config.yaml
hidden_size: 384
num_attention_heads: 6
intermediate_size: 1536
vocab_size: 8192
hidden_act: "silu"
rope_theta: 10000.0
rope_fraction: 1.0
attn_scale: 0.125
parallel_block: false
init_std_qkv: 0.0406
init_std_up: 0.0406
learning_rate: 0.00827
decay_fraction: 0.895
batch_tokens: [131072, 262144, 524288]
MLP neurons of a small language model. Each row is named by its layer, matrix (down: output weights) and neuron, and shows model dimensions 0-255. Each number is 128 + 32 x the weight over its row's rms, rounded and kept within 0 to 255. Numbers have three digits each.
Before each neuron's rows, "raises" lists the tokens whose logits its output raises most directly, leaving later layers aside.

raises: "ced", "ed:", "ed.", "ed,", "ted"
L7.down882:107156155092101167132127134120127129227191119117156104084109095128140126222116118120159116117129104108169125079140167158095142155155148093091126084067070104118093111089118122117165169155094166115115159137116166134176143125144102163087147201118071113137126097062139135087139104153114162073103123084135123123193083164149177126144072142150076144106112100152130121143103100100127111106137191120135132114159113109137089158150087087182072097138131108112100092152114115140153151137089163054126110087102123064136140121125125166112083103140130110127102081119113136124097062084090166121141100089143102172224067155123151116126077133162091182088137126144084154159132173097139109162106133106115102177133112184148098162137147143116126123070153084129162078125117119117137099086118119

raises: "ments", "s)", "s===", "icles", "omen"
L7.down398:178165094139115128084140137118215154112152107086146134125152169113083102113094102108153049181075141141164112169076140176124138174145122115126114137151118087098068143143102135162151081116140161164095125092139118092110120127116120112135101186142110131121202094123145103192132071147106140119122131171128102119121097092117160145148125141140085128146094147138099095180166115133191160113148109156138131141092158120124170151086139107124135115176153136119194160139103123125133163131092153149139167132148109167161099115113142149087197050109242078103177157213106124149175138096107115095152144136092155053133115136091113116181128103142098087099110073200130160186118136124126124115168113126109170146114101090110105120116163147137155115131065140096098080124051087083137176166131064

raises: "ity", "ity.", "ity,", "ification", "em"
L4.down455:067111155139182171080136107196128195116156179123140115182132144128095128094120118126170127088122128157117099172109177109168148102124127119104159081157107166174173097112143105198160114164154214134158099094156137128158141148154123095178205068134189179135119115099089131109125159129158154119136098118177123112078148139112157164119078123103155117145131079169103087153132163156205072130159116149089095131133111079080066141128119127150212143163190127099072076115130184116117184142111112165132151156150132085143128127108074115095192071127090158137031124158129075066108119123111092191111142130115151168159147117119090182119182144144142150125080084105101154167138177152140151147134138086147168158102112113166103106112147133096222186147088111115129116096131105140155119133129117

raises: "ion", "ions", "ia", "intend", "ia."
L7.down368:111164167191121141135091136105119081119094126148098141158094152147155116101186136128114085174102058235073102094175094138133183186146122121107109082166106137154100104145122114158155122138132099106152181157165147152119117163193094154129121016122129114156133142150144090138151119146109168146134105072184177133098110101169154152116110158110099189113111168139097136121124159153139144111093070143129125150070059114166091131147132082095116125166156167171175152067092079134104102120164114128167106141117079129104159109123144182098142123142135164107124109132118122117142120155129153104104097181144049155108169131124109160112149171121161101146184168162113124097144110150144130082134073143145158126140208111121171123175181141093200130156112110153107128139113100142110138085137182

raises: "oslav", "eat", "bury", "est", "ested"
L2.down770:128109123124179144122104096086094155099079151106098113118133151156144035085109121145158112117114137129172189118159158120143163188103103119158148137102161096115177114110178132107139085140143117157110102122140163166131035095117128175088140097120133145164111122122124120170050109107136127133071137123121110163084124173094130120072119091091130064089119090123140116108163089150172041119149063128115109126122100107128119082116133139184093161080097104098151112125185189115190146165108113093110088163091106110139157119177103176122152084102147156104154194158143170155093081153094112095115159169141105069075121146084079123180150129164119113038105116132182126138086151116100127100132128097093168120134070151175074112089132106141137125143157133128130073149136238111164141139133132

raises: "en.", "ate.", "et.", ".)", "ation."
L7.down265:115115193123114138136113093150088153159097136073096184125108103139119149136143048115168142102168117177130122134141132162124171147152126088111072110136154121105133130134184097151148129147075117116126126133183139131165111105097092088175144084111131136168128180117142140151163094109180118146104086095106167093178123104122108122149154141128158105182180084136120097113124135157099112086142124141171157125137116136051099134073128141097078188126076143099086080122066156163152138128087055160117111148127089162095126146134198059117105111190165123114144138152101121142115106191135110103101181163141133146204101130171159121153146147125136148105093146118086160118090118154065074118111109077093097107187100175168111110149160077132155157136194084135156072151108124090093135117161119

raises: "part", "ly.", "ly", "ks", "val"
L2.down927:144090071095130127140149105168114122156186105127089123148173131069137135123075133131107128170082115178135116122153121152078095124210112156090147154077112128099127112089102127145067151126134149138104109172103099140154151133153120123131118118087124128143162149135154157106131103174099033114099116139154166158172093165095095144134138115151103089087119153137140084070102103155131100175125151174130094154106133114149116167154153156131134054145071080170066108122176170095134127080153048177097047122126119075123177113138057084099168119090130130147123122103179211153117099103106116168123151103165131173235155131170122173149145163112144053126082162071140081143118101134106091169071161080168072109167093106178125138093101162161115144197129105097138102148099103117170123142158115

raises: "anced", "ance,", "ance", "ances", "arge"
L2.down96:140101135191102178094128184178143149166122193112125146098145140121042126176156119129124113081133064092127126121158115083119211155151098114179131144115142095100143117147131140128134148120149173068140118019165158174134078126113157117103111159117157140129092163120109085104143130143100162086173161131105166118113144117136171117079139144069133102109103138185147187148149103140108114112130116158106135133105103137153154121088162121084143111083115138102105120112140119077123108152119210099217116094111156172076116183115119125132107119122169111144127123101116105072083096110153130152126110169161159116081159151156116110122162138117177081175141163155104123179106148100055153201077136110135150084116095089150173150109133182144145123072124103118133079110123157115172131177093132

raises: " to", " toward", " To", " towards", " into"
L7.down620:081165087164104110139135147188151124175147124167109148158169115080097151120115166078099151170131145161102104168113125161159192077168141128115178117064175127117124144144194145130101128152142148140137113108091139178062151161171144168111129104094095112116111160128141095153088109131133117092097121181112130109128128156151121189133154137089157126075110139137044109167158087146109166125137078107093096112106093148180111046076115128105088150110175103101153139097075118111053108128116154080142109149082124168122150168139107109098146137041164112151129105149128070186059123094056112126183161122124164194128121141081122139096112116122166142155148104143146092111138091105117129127166111117138149141138113226092164097138212101163096091160165147080086183089156108132109137110202155